config = dict(
    n_layer=9,
    d_model=320,
    n_head=5,
    n_kv_head=5,
    head_dim=64,
    d_mlp=640,
    vocab_size=8192,
    activation='geglu',
    norm='rmsnorm',
    norm_place='pre',
    norm_eps=1e-05,
    positions='rope',
    rope_base=10000.0,
    rope_fraction=1.0,
    qk_norm=False,
    attn_scale=0.125,
    bias='none',
    tie_embeddings=True,
    parallel_block=False,
    init='uniform',
    init_std_qkv=0.0265,
    init_std_o=0.0,
    init_std_up=0.0265,
    init_std_down=0.0,
    optimizer='adamw',
    lr=0.000938,
    beta1=0.9,
    beta2=0.99,
    weight_decay=0.049,
    lr_head=0.0043,
    grad_clip=2.0,
    warmup_steps=368,
    schedule='wsd',
    decay_fraction=0.87,
    decay_shape='linear',
    final_lr_fraction=0.0,
    batch_tokens=[16384, 32768],
    seq_len=1024,
    doc_mask=True,
    train_tokens=348900000,
    steps=15323,
    dataset='wikipedia_en',
)
MLP neurons of a small language model. Each row is named by its layer, matrix (gate and up: input weights) and neuron, and shows model dimensions 192-287. Each number is 500 + 50 x the weight over its row's rms, rounded and kept within 0 to 999. Numbers have three digits each. A neuron's up and down rows have the sign that makes its largest values positive.
A block is one neuron, or neurons of one layer that tend to fire together. After each block is what it responds to, as a language model described it from the Wikipedia text at the highest values.

L6.gate34:615534524449524502442531564554566530401498520459581443582360480486486451503548514505483513532431533512411473487469425432500565484527553526451476471478567532354494583516432513439545519493508529520573577414554537427492532501475408540483378492483513477506539574540518459518420495450473415396
L6.up34:587531500503473454552516506565487505455520408487496604468533478431516386533512550469463481523487441514451363413500483484529479428435512507454473555538426475514511588464462461610512490424486521540394533458502442513509534464474546432517518519419565528554536436617542536423449488460424487542
L6.gate213:477499501488589593435517512423453443435519470571602393564514372384641452513525384422514494473622374520443489441509499417623565472521565475483451503525435588507552573504607494497461574546535525484524493527436455498417465515518542516497478429521479464501511417488448601491506453535506454519
L6.up213:432519481434577462385500524493536467480539518486482520550477454440703458523543472486486559459571577503465459406524508472537553487556573405430472464464455689490517498427558396563467541480520536521555520396420493559496456466486503476495444487492473560528400480479410577440501550461511506524
L6.gate351:493505440495522519455500448501463529485455472503451535583535535520499571492482494564548499527597514467504520467537454552497677425630431493436411550538485573455411462428472425445416522483462524506524464439524578445528482536467542526501481445505522490488525493505424585582559527502489487506
L6.up351:478513459525477589517545521494480428447515555564469512621510367548529456493462482485582535420454551467492552432527434539444737539526481462542481554486437465497507463556507449423416440582487510482478465455525449482474469486519515478501496389455520498470468508517463527553456510549512473460
L6.gate496:534493493478580504455592455539461472524588563518521509511507487516527508458539531481547478505589468512387600512490495413516580431492455467469509409434465482431473466481533494511478449466483404511519453409443605561448483494507401518449447457499408556407499484543380524449472555519562502430
L6.up496:444488406515595559533595444447579438450545406558607490434516509513515478565534514496523510411555478458486519476546517476501575429499380485557512485447512508492469478537556497480611520472533556481564450475461532543433491426511431569452567536528547562466436513533466465469426534572438550512
Responds to: First or middle subword pieces of longer words still unfinished, mostly word-initial prefixes like inc(orporate), exp(elled), se(ized), and name pieces like Ber(rettini).

L4.gate4:578491541538509466563536564487437516575552450548508443561588497530602561538512522621430517477509438529398487451478518556435546438469516504535521520563451506459508529476436502532493485543489494473528559616423554523488512466552573523490506534487481536480577506521499538502514474611479520417
L4.up4:514557489424545536475519459530607508421563577510500460474504526587463458560511470526432524537583576397566572423587507317445510438528468611499513490534548479430534460500571611442504497392535633460499480449416435531522443552493516515508443425506527515495533494502521566573561515491592514517
L4.gate101:551545497597515447437515465482519439587512432511558468583526425477483516487496430458507418470430455547482561478453516515426551487461416601534423484461523472469437534562631475576563487528517399552462478464502526491540537410517517405501456432499447475524466521528494482515416572446498603532
L4.up101:477600534591455472489471504538530454542528523478537554483568520459494619426421486493522440518473465549511560507443544525541467524503488631422478476503392433447309460543460513585503475519544421481462525512537450533497524504533522520531500456467473502528446463503524413530508581500486584552
L4.gate126:480562512410586471496455448449486478542467495514501433529512451473594510458408465554477451472587537559521526569419512417465608508557463516505504469451453611513461503486551518523483526555476501554509508384506450385389502472538492418520510435452492498548542457528474530531500610463463463539
L4.up126:467497473425476563577494420468405512573509460477530462575475491524429473529619456611578497514482541412486505438489494595435511559478510516432463493494625556531567529434415411518518529436565532495314533434475493483461554453536529519491523455479492477555477495571529484485464511504497521550
L4.gate157:479523504453474456542536437504478388474604534572545515444528500464514504486591458541503437509500461523496472536499505438483571543592592458501397477499548531409501547532558524510443542562537461583497555481565446526473577594531481481473423491525463465425420564554457500499557442470415554552
L4.up157:563491560488435553492411514544421537500471439516483459511482463442427500586529461535483507457502536536551500483505511531514488556519518480474515508453542495560529611577492458537603559517569508596550482531464525463471642543480522529501573561423555490444547495460467637435427526435447468513
L4.gate205:542532432481579538461484540542560517517519460547516516573499431509601469543485437503567555513524372468522542471481468538516597499578524486532480516500541490533515522490434614536487482537434505583543510448481492526523449518488487538470506457459525536528554434443512556547588496446548487495
L4.up205:505537430473526559527471536501438486435511556575486515499476513468514554511546454419552499425511503451476500408515528528522667379569512457469531445510489520475393524529412455487454529539508464560537410485455424500468465522450507553468520505465512530513492443477414499441502507582557494574
L4.gate296:555435469525504509504524550496549520501476412484561440442432486564541478556476480518479508452554413447560510427497438466536552581589543448504401528487584554523459498463517411546476567558605488422462504552448452551403513438548428429449430503486516551441447559571450489510488511491536585485
L4.up296:493470546508580520484522565489521546523570539449487472472558412540518473519554509556564465495573395426469596508544532486461529499569496593447505457481591438564524516419506548518454475446477497444516482566478457509376494489504514474517493547404448529484485401579530587452419536521566525394
L4.gate347:522480456496500526505528491471492444598525519505544491514425442551522559483549491534483458469614488554493612483452485494548587467500458479489498466437454598580466526473503418553508428487582366435540563554541478435463467395478486523496455523508529518519480623497463487526501504438559515517
L4.up347:523474447515493501565537452531476534566600485510556463444530474475574541529560515517508510476556505505549470541494477496581496478425581449441501455463509501521493429440461495585577520500478448452458529545498547596481540615589433513530576546472410418497496555467530597497431497537472475427
L4.gate382:537587519457396454377506528470470544476569443532520528418469441564517469524463516514469436495512515535500455542459478453404601445547466539546445559444538513568505551486570509542559524518537546482488566461558484486401503494506474507476444526511558452499469520382316561497428519580481459453
L4.up382:504515435471496507544514443491490513510502575510487565557511597455596602519509548523518473537510504445509549476515573528580412466470591510475519538524422480572515543470610372633467432530550470582497448454489504489513506470567475476503419454523481388476549571545458556439621477579442524508
L4.gate392:583499491516432543521432500489450487493503461516499484537560494517579423404480531516453543569430381428474474516525446393433529581494515459511570470440405599542515560568554463498462575527500534540517452533433539508472496516577545477518438417584446447477561633482485501502515538400424440507
L4.up392:561576488536500429462504511450528493521539511490489419539512464457523392405462462553529447509532463463586431583353500481402474556486446346530473525518553400553481455516572515560517470436511522520517482446435557507522550459452512469497469434511437509503583505532520490523559564483454468444
L4.gate450:528477523496533549429563425534504479462489449568570439512442494565515456495461436365493535441415426504516568480563599478433511440455442477502436522536519586505476485463584454466507600530509516482494565486471451595534475426463489466413482451511492459504537516422432471483488431566515517480
L4.up450:498492512504503581502572416522455514479534423478445543467430528511489376486537492517482503513584480502467504406434534406421447584481566570525432500494445468547488560449489448610495492545454540473343532564457462458545528420565568434548542440522415535456510513551475426427531507568495461531
L4.gate459:526527540446585469517459529470589578367526465487476504645510466574622542463444512462509425516517450486557507502520580576539618435495403532462443467507498489509465466522552460496544539491473517515532527447480573437460523465571541560539476539550473482468518505560497528555548615456502509491
L4.up459:500510481503525573460455529437409443510589459502490494507505434537618539489588465623505528472557570577505473394538522465554613533323545389626546510412477544486530495543506417352506455441532498497548392442508550532514514497488415556477508550534490504555477575543542498506491467437505523417
L4.gate481:560472476451548589412502494511539489543502502444599541519596567472551478500482375520516567537597459466516599476560458468451564474466495552433450493517450468538463437480548529544489492585507514431487450534503429499506534485496507443398463477534510531524586603477456564520497482467538453576
L4.up481:544447511413584489458471481414446515480565442624477489496456465470567492551524459522449481533514463542523519504517526460582561491538594554516366497488503507466493600417490562501502490580512513601491506462552514552496568548576533494506570512528541560522574478499414526455432459541517565563
L4.gate513:420481485484450510553529517509514601452573423474511469491423492569472433498451554527464481477497559579571513441566508516469610505552509503628565421491515549573440604459566512467565453498530509648465524522567587417538513369506489473460516496443525443436534473493512575460444519467475481534
L4.up513:492540553499570513540445484514569543529572444512473534531485488416523509524500561550532545525488521431550475472468480462362555566493469430441453467514523536526437546478474456540508564529555420550473455434495559512495544478552579418414423519452546447540389468522491589494545468453466547487
L4.gate580:555535452464459491326504448492528594527561515446540573434483469503527489428471492509488531468516437476477494492449361485460525488491493497541519418510595475537533465532571485502489543518541534508511467556484480470489557477453493463525478408588555529519524589468426563580442513409473509531
L4.up580:498569516463501450508471460431469503591592441492448503488443492571469529445508479485470517530522498473436372440553549474533534500512599495492428530473497494466467524440407516487512471545548530514481556568449485513500489553506542544536529479582494495477455467497534503553513362483610556538
L4.gate599:510510468498511528434612526604521430476544355550495505469528447507464453370444509516513588504463510446380541417502595489554538550592476507522519570509489577427483569521459534487451439520569521495514579565495508556480516522466488505484441587579483462505551575578549542556532540508476432567
L4.up599:523580515451484462428503471479553441554479481516546543473572526428565429476595514492644581452519428510471537521508508609452482514521441491506517423480483482449522484497515476553575500546458385589534466525471539565460514552562417428515416558526471491529532543444500486527493466452533431529
L4.gate635:458616571559462484470424548507541591405541560570471539456420502443561534509540541456530558440534508515439507457491437525562571501543463463494458491520418488531527589472515443536522571584510553559509589491497499528553521508422555523583455541528419555540487488467513484504573542507431561555
L4.up635:546504552575554474454518473472443486486492440536548600446467461456521520421525616549498449420593525433483599436459448487460512497530506446565500530549446489553465535526531453536446558441507503576461547444412542576476455586420469565550557572582569388526540428470563528480529572425432556494
Responds to: Short syllable fragments inside longer words split into pieces, like Fran-ç-aise, bi-po-lar, eff-ici-ency, rock-ho-pper, God-zi-lla.

L6.gate114:423491520502502568522512489495575485489575549463494501546445512594477403586483454444466526436392508480465607443553519517506494522595498503481509508474541468474532505518553466532378473482537533512392503530422460473470454439432440495511554514481577560538498515490513491517470482543524448504
L6.up114:548522463540579445507528381540560538482483475570461454482510538571512447483439542439531529442506479555537419473568542425560487518518500456454418498486561556458369503490570546486483513467532433566494523446537384551468538480429476512500506526564519525462381537445452537573458499490518561480
L6.gate216:518569544419536476483610549521538562512516490514502487563487419557462488503475438457441451475442485514509588563492548443521531500550492469577586498536590463466512424512557501526474498478600519522487470486453481464405458500431441497507526478473522556435536542488533532459416494524596562529
L6.up216:494501575538509490468502619495507554330489567488539506515478497519388415434539513531459441435455533425564589574518535398384557523617481499452523498467507456441473552532399499514513543575512465447553510494422476523504427461406480455468518482548436525534447520531499489474538441433433574480
L6.gate240:575540498445419525576550513523465576472479495515502475541483485556497518488471394479374456365375471424423473493604533422510536475465569517605586373475498490463462494553553524456463575524525421605510444452551509530370505502510581555543477601509493504498465462551513491493491575557550467403
L6.up240:476504553549478598462548574510495543461433525514519365474330513500504405514457480478490519577480551429496459474544488474447498430448581465530459480539503416491592508413556507486551534538487511451473471467475351514534403472524469503443400542470519545538540542556513442487552429548531505477
L6.gate388:549511510454525523415509507484473560490534509484475537486435455542507619484387509382448455402470524520453487474553543432399529490559496484509500453450493491442464480574564507416421490489518490542502411515454429481435490491419491473528449534490504497458528607446507533500473539529559471509
L6.up388:539473550481534552511525443524483539478523491483482540480485622523464566442460561426482411527465555456462540457483547508469431631549532605553451487583485409444473496548466511436425461447561529474501404536523494386523561602489516432527509517514538416429528490433575574559487455503590460473
Responds to: Hyphens inside compounds (white-tailed, yellow-billed, cross-country), list-item dashes, and the articles a/an, per and on, plus Church/Theatre ending place names.

L3.gate634:513603582496543511530452477480496583442583537573462472419424405496460528462527505574468464524479399489496496439518451489494569557513454533551377524443460542512490543523414511512472484580475536532447531598481471525463447514489552503491480497497550443493444534563507541522484648456474457544
L3.up634:436427451433619583476555473551512606510517550500495482563540469526548532509440455531446490457603460521431495508486556489520458507453498470627481498468476463542547498524523507488463530456520538586465545460467493532524572531473567556466510505568610489552557449546531529503509429462468492528
Responds to: Non-final pieces inside words split into several tokens, mostly names and place names, e.g. Liver-po-ol, small-po-x, Re-bec-ca, Far-rell.

L3.gate267:539578525467479594545466479476440436517543524443628534453395447582562522473520494585546545417537470539490531541539521509506541435478565444474510561490535536467460497455513432477421591429615424506525451545463542520462416597489553544494520415434527475436529471533446622498455525501491531482
L3.up267:566451476386503445553550613507478514421481468523529511512615511542533453478439506527507434498589494521438550511481495440478563466457559486506621434486430537442430411498496437500633504414516475457438490479529465517490531432477566413509499494445506582443464536450451498512402555502508526447
Responds to: Head nouns ending named awards, championships or institutions, such as Award, Championships, medal, Stadium, Squadron; weaker on mid-word fragments of proper names.

L4.gate24:542471444400465502393559350436511502424561478420503494550522400558544497466423418498495540454560551480540567491463562505532570525512498406546390508544563499519511480516454467515438483517464538444575412484457474510426376440544471532442473442448508406483510527473426544587441544469553552437
L4.up24:508484422494562522489557451457473441479508520510527531469490451601393428426496380581441511535487525455475576504485452497489539472474516554478605423530491513484436512477475525494497488517437451504510403580572552552465441505524498519501385434538581440508456561467542440518441540430467501544
L4.gate127:524595521445557487546466513538585549419463468511470454501402519551544562486498507521454509410551570533525528425592482400522510449481505592497524585450402600431501550526445485437539450529573416521487582460436563540482553524506556502531459506567495504494573513472490528400562515466423534605
L4.up127:454466564498486460476463486445522503494541523423507492397527478472530468552438606520499476524463567414492527384506515468545521479550481456554591593523505470574500472431469518401504443489535600441410442521548500577538456469504569497444522523571541459432629491548508525459438527575517495551
L4.gate161:531612594357509505452559521485466499487459432472460433511497505543594505471492422621514524521518485460469518512512534546523540564579519541554593524525425420460530563517514464515537456557494473553497491509466482554509513488526531515468470531573491479467505518445527498493492497543496533514
L4.up161:574583542453479545376468526521413476440524501503412543451513567497517474453445475579475493572457452400485520470425601507509482465581465534584514549537464574384349540471565507486553502515496527555550419539468500552508500403525540496560509523630450471375467530513543459525535560420521571541
L4.gate179:456568572436492471415542485443523500395496455508544432488563426504565532510513524452484544447486577448475455513586555374484543536477446457595473579453455472427462592516427482510395453500537587517526547532513464527515526484493528463586530532542430564502524543545482500489457510569540397612
L4.up179:479493491459524477493601578508466457439611490500387466479482507524495524468497483374516451421618534537497430562520503416432492501461438482558514525519473506553520426532500490526398459528581529496520453535503439487523535470443484392504514561515468468430598455572444499556432612518660444512
L4.gate219:535525561573491491500450556460523484540597603569556517467551492489509453481498465491514504413478507532470569431528564452434499577560421456507513503387594532427468505476562551473427525463586572482509564482498501473403475517534490465496398598513460526474503596516440467504540500508567489550
L4.up219:464431529657454552519462540506511505491560462465453488512568536469436400493427384597484444530423543591528550479479514367600469547456467478528453462507560482531479532488444639478529484401582505569522570521479494403498500564570461533591500559514446536477524479504526494468489459505490510534
L4.gate294:484474468527476462479520543469492449476461468590489569527478626580512527517486473466498610481422551579549462557522547447464526568543470502550538529493537465553441599507453559414486498493507526562401599599551479457507547442501577502474467454484426412514490485454555546468442474484433475541
L4.up294:527410479430480474447506589486527489558526507550521569478520533492504594506523480471585533459486531553581494574512567466445529379567423442509476526428455452569436545464516577345536489611530535434489556460568485468474461538517508496539488484457472501546440471464455478437525512478453495458
L4.gate307:508507441500455504418447561359482574393528548597516445529498535578477464467451429471499463450390557569573549528492572592508602429540489436518501512464502554412511507560520449523510458488467519529582476513474536583489524372534495477491541506449541460460493572634414538478465520505582517463
L4.up307:484445489420561487422438435460464498520509454495524557568514532468483620463480507441524504503540459493416447550499511568464490401469557507556494527550378475536401556618511441469486414482461550575524571509461599559464509498467431525426495579571509514477546506520492510487597474449421532593
L4.gate378:486574380443533534447489482540414521549501581499578480486581490543511509508449535459496443442423462464443498447595451490526628590576524484544453504470508605509458576523524531468513476432508450543439470563494505578479463522526498476485398535570557539508464605545526528497488448501452517454
L4.up378:500526453575561483552532500581416471540464587458494568490512484552452535515433500492548435436425549502539615432514460520578539449510625550484462483562498593524475456444465487426386522467519485470416529491462537594550627521496422512460484467461538460518471519573642480575489566426454540514
L4.gate390:485586524483450525529576495466581558456451444452540543537520487530610543505532511552521579539452558448391526504520530543514547539465429478512454534458444452491485490458616538432532563505489449530518391494506525510493556459455557578539549461485492447462511493412445513475495493605424389517
L4.up390:461572486513558456604568471497582412548458486449401547523541555497489430519468462470546452499454463474519563474491500486561491539552522525573511506508494491486503561405551530430537440590460537615525487545503547429574562529513613487595604479503407425513509513538525409540586511559458541487
L4.gate422:530549517457496485595563547580530545578530538506511440502506475569478438492531446457426468526413428537494523443573498482537486545415494487541537400551577523521458553548538480476424457559569491490469431584545525536600450558534491432514413500506535541485591538526440485527462540523535450420
L4.up422:517461437501562560519488417388518444502552427541529485537485462438506559502476541480554550512518504600419463502489454494552509449512588469597535577496505537487475529410526493476573496465511451614383463539544498452455509545417547477490471438539479558539604559504552455426508428420453447514
L4.gate472:568497477565440492569511609478550535451516537460449483576476518468493491498406502444491506482552568525522486478547531523462520522476545432528575460433452550539468515544576500413519460498584416491532475590458503530453485514517510460490461543617503528547463489430452551490551564521479514458
L4.up472:470440487544514472499526501456454452488503496561495453449502511555503456477500478467446431588469530547574535543518550518499458456545385505600479477517571503517534494521576512458552493403536512555467486564466475544504628474573418521543557527473576447466452456519577393589518481468510551534
L4.gate585:482523494484462553483590505511507545636559512399523437442594474555548529502485445498604586436405510563537408442549510486506599397390513588497533499453410531547443549408484473492425446569451479479462446567485424538429520459508675543470465430492529537493456497550487554566469573525496476487
L4.up585:531473552556453499474481492525511573422500501491465486466583499489520502583465450510491559495499618456442427520548606459540477476475489563502581490431483553537443515568494597451464639513482513537610516458461483529525489565454509617498469428537471477512503561475521477450485528524578438505
L4.gate591:509524534564550546535507511488449492482509452470407540524519481568450571352514564469410499409466496490563471464565548455450531432461442604504533457498541491500494493434528508491558519437581449466480470543589499613463448546585523437551411453454480573408485522485475477487508545476558519629
L4.up591:522504532597474467518342594467542448464563401581457614480519501520447479488509531468520506488471497480499486457636488417452490393477441540503515459430559500505465455427449547453566497497495490472552516485534485569481523470510522393395422474502520526547543586518462434514536541504559453502
L4.gate633:500484509455572604511513442504470540460606396477461479461548394525615431508478523590608456495507615491466490510633548509511533542533479440532441438444513492492502557532543497533507474421672517505439511434489451450506549541520533453503494551474501426495543459564521577497448537490526503456
L4.up633:493417595494503443485422446440373404469524435538502413552499603513484383501537509466557475559469549556396551469461474519488517526489539519562483484590507546551535584543454536590600499477521541496546453674512427499527519462467575438490510454507548433421571435440518504515446498548492419502
L4.gate634:544472494531415397555510548496511392517545459379509436529484448524516458506559435514498526476568510532496555431517548501539511554462436540506513471485405517451477535476484438493456394523525481480484472573544520490540468447515491508491458569500429435508513419522516491480583523524601412542
L4.up634:484429429531479445504534457568499528565548494474589548580500525409484498492520533516529542493585504417530480483463359584555485452483520488454514487427435553453492506524435542345463427438465585455444432510505587519475540514552567576445496507451497419473515494566505523496598454538510457530
L4.gate637:500589554428467523436541505456516529510598496570434455483487537502508528497439491438520468495516523456473458462596504416445522537441553431492557440512504509458463516507495473423536384595570587458462513503451549486497565484540562524519361438508480549500447596563450538453514574495549496522
L4.up637:485537514407478523547541518534531556581512516413495450479558592497486487559489514414472483488472561501553376395528501415461494504470430492402473440482482465456479455410591501371512527584536537483432455434497551493468472369535527536468506511493493504511502511590466569492584462498574410468
Responds to: Compass directions in geographic location text, e.g. "to the south", "1 mile south of", "northwest of"; weakly, scattered mid-word fragments (ub, eni) and nouns like court, role.

L4.gate77:569569498482451452414503533440509495545556536554574480546423409501608578525451490485486598502582456560415493580483504552494523471492528469502636518476444551533571473549556483550513534443558533549396475524550470485380547481384481457417459484532491501487483500446443518475468559511520502506
L4.up77:515549537485400448464572417523510528501495509518515500485453502504513474515556510467479546518474515443398618494456526581449491539528572548458630492542440513554571460502564508556473508543488573423466537504487521448467516461473456471510455527483499444445518452441574485462531573584531453529
L4.gate93:519555435466458469561507555502548542495548503484464527533503374517561461539473465511535545394470570501422527511542590564442584476585607438494538492574567577439443509515524545420467583466551517475504468527470419443513450416471544421453409513482524556546530536392537495482531507482468554510
L4.up93:442506449478430468586464479511474535437519465496437532513515468549530551447531512546570538457487466522422467451526581500448558518492545433533494467504519540456470470504510460445523565438555454409554514623516442331600483509470522477472476547553547451484555505510515519524471384428507605493
L4.gate120:532552432478585496564528475429478521587591484470535555524415478574506532590494539493479528425526459478482471523593527486402524490544602504484616508474550532411438462500596486364534582537549525483432450502517535504429482483472533426466419437507531594587415475414476515472493514564529590580
L4.up120:461619494490517575553571481433464498522505465450544540419467513545492531516513605498513525524497522467476468533595498503414487557521528557524536487517577505447433453397543468482591558460584525398425440504511481485552496476539498424511468491374524505587452504517544519466461430517496575511
L4.gate136:543519568480447536553504523490502529460510458429436548534526562481409494552475498492534484445502484518594523438537543525409473427430528655560568446475471560512495544457471446460459581570495468553508466478479566428532437487467514494548519521536587477561561528447516415508536456444417501489
L4.up136:499527548404473475529434479429477521576441425533446461420483486492506547524514494475461579387521532436508416466476524464418503452478560527489555577596508502587450578412443448427496469521563447486570465620438398509492542507501456538459430440437499470410463495541501502532434466478456590522
L4.gate146:519475430486551445514541506478540515489515444518478420513544459424523494487501429543525569418490537521426534518596546411377612495518512455481528427413445546439387528454533447473456423540457439405435426546514413423451535466464558491518404502414509592505460523509455595511527472450557551493
L4.up146:501502482559485544596444533420431565472523448497501454545604542485537473472395491583547486411467502514419569525532468495421507416442534436542580403466464522579416514390567500453481494454396476486485467539513512507489457476501579488562447549495595492541554563491495587486483536459584539523
L4.gate274:493502507545468556561489515495458407472475546467452464418555593622494471602498463488487513482494551611438483481508542549526488463567531585488468494488394473535509479491458504448399571596471417508440430485491553511554575433579591429504486517562471470414532535523508543494523480569502502479
L4.up274:425568525494479472481583454567574620416511495532497566472509539478462502389525478526494490515485476527552440475452520514565539491464469507589485382492497562493526548489469461597542466575432516497474552605476509439522554479434505475463406439494519546538463540541426441475447453470426581499
L4.gate353:565554418555537543548551514459497481483482608535491443528493466545515383556516567520600449500456489559483483518575573497469555452570500515528516573466507544405433463510548498513529521555488521498489423533537635465405460502435560502424456413538457485495505637539531429434532462534511435532
L4.up353:551543440538593530551550510477486450437475540520481525536607462509445463512500603549480423547498451546483491571504527458486498489510509563624466556513546555359478547519494541447565531553592476523501451521508671432533454522432538571475454422474425447461528568536512527482540467433508505479
L4.gate387:430567521407544548509501592471495559491490486541536562573485441487482518374476475418518554514477455480479463509534474390419499538543493484464586539502521444516482457556517437422558511484511467481546443535515497542516452583458527481542478478518507512580510609415445426476473558491433480548
L4.up387:394514353513398543482487489462583491462498483501529553437492466481536463506553561464478560491440459581501444497535529484399483513484472531575573514443554554512577475501525578548430568357486475441563531514533424540452515549442544449539447395581570620503491465478544524454526565476471521580
L4.gate409:501543545451446510444461466491503505408536437544402524481555464575558470530498495525493523373549486595549490477486529469521553377487361461544460465531501522445502488501542555479496465537458488573400470559527515493366483419532418522520512582580475504547454542403453472534514421454568560560
L4.up409:411502488479498404513417511544568532495548602405486539529554519482410450484621540450514559444458539558469521492498518487421590491444472500376507570470462397426493428543532467490512518564521420550497466484456529512475464389519527459486434478422551471404489563438491460504514478535504430517
L4.gate442:501484568594477526457482549452488479494525508547475492512605492525574473489560566545525555364494490522507500466455558572470503543457426477479529388397595489348537514609476549476478493535557454598587457509487431464550471578482424442564442527549529549467504496550546521481439637441516519555
L4.up442:444534469492560468549414501369545500494559498573489526502499497492456460502546511509596471468524480475473472479504548459488460527515582568459538468369537437481463566518458477491460491462423498461459506522562505504495485444624469423428518450459479476477503544533466439434533617527448453545
L4.gate461:470566522413508491502552441481491538485467455493530416474582497556531551529510443505520474413503586517476512358600559460447565502456479595490503486449489529455420514453542530488594545567558455409564472497473550448470551525507489523503428510545617619566585505433465564408547463432517527496
L4.up461:467608521493517531532602404529496480537502461466466507509588464553472550542514510538533440506607562456533533443523501523513482535488483585525478548518570532561457504379543470448548488604443445576497504457495468399537462515524540503550414498526596502536499533525546526527545481375526599456
L4.gate475:503499551496529528435467498520441510504526463604508516474504511594518478517470477479481480481538435533471425575504452425484587480485380522505461575489578469507560501563545501490495533552551416469444499516512331455482476545425522468562498406544538554457533544502477527462415546485449597559
L4.up475:571502516432475413564484426488436520532567427506478490454435529477462384517503498605533478487587511563492448566482455498561501508444489547491446499479403525573513456458413587463548564539502535506538490567537601514549508433593420552565410535541495494498585424630495514582641475414590522580
L4.gate507:540584434423544542544465523453521606578542599487623500528588493503501509454472466508526458484604551461478550568514528405484537466462462560556517506466528584455459434510567564415539485420629450561452459519469540574472473384480515421534442480484462504568539459445535515516523442527516519553
L4.up507:489532441530489514610537426577494544549413498539575584565503532468480560490484488511502461456529585440587474613423602506549471490509471524569517495540600486558511449548500576401545507360614462414397478471567540542583558479524465504439461482545516566601446451515566510485361476491551574411
L4.gate612:538551489461497492445491480497448487474436387480476434477451469506557506491463449438428556416468484474596500475533567513493535487491585478530516475513522559500466463488566450489413446470595370499527344515535495529540509603459479512459456577518566574521526523425427628476423469406485537544
L4.up612:505460470594515542516471550539464486514519508515465505465438580524466519406461475482512533495467470411528531522455441474468532463547497447474521524463491447668560439492462439546516469548545470614553473558477463463454532482386606477462470386465490446492577457476503533483465445435496543507
L4.gate617:534576420464506514521456418557547608490469459537431508423547501536504474525452384531475526497506495576400467502552516558356616600545461520430482539488598558535581419536575489494492481549555574478533403428505464498553535493489498557540498475498475491449463479542545523488474539451508560448
L4.up617:525516489556517519484468493453479591455568502453508547490477467495440514511487454541569452557444494516556544621432484637453533574481619559556468498567528477498504453511556528468496521558485469479572524485523540432584501396401476515536416407508564580467404530499513506471439534521465436418
L4.gate621:495599554557493568518533473562470557464505564462459500549483449559541431506448423471522480478489484644516579507440470548417583450490471573512529469524549475423425392438468425568500499411514454455403443472502415519479438494538565418540528518500622458448524432585504430594480507573466551501
L4.up621:545484533516445560467519446484544485497482478503501487483532546573377481613394457433484481517443499575493493488403520582432536457588543566513446531522550494388557500469473552395473621501514515528537525387516508492472424459539553471527550441428530512507524467526500548478495450485490628537
Responds to: Capitalized head nouns of set names or labels, mostly War after World and League in League Two/One, plus table and infobox headers like Party, Country, Track listing.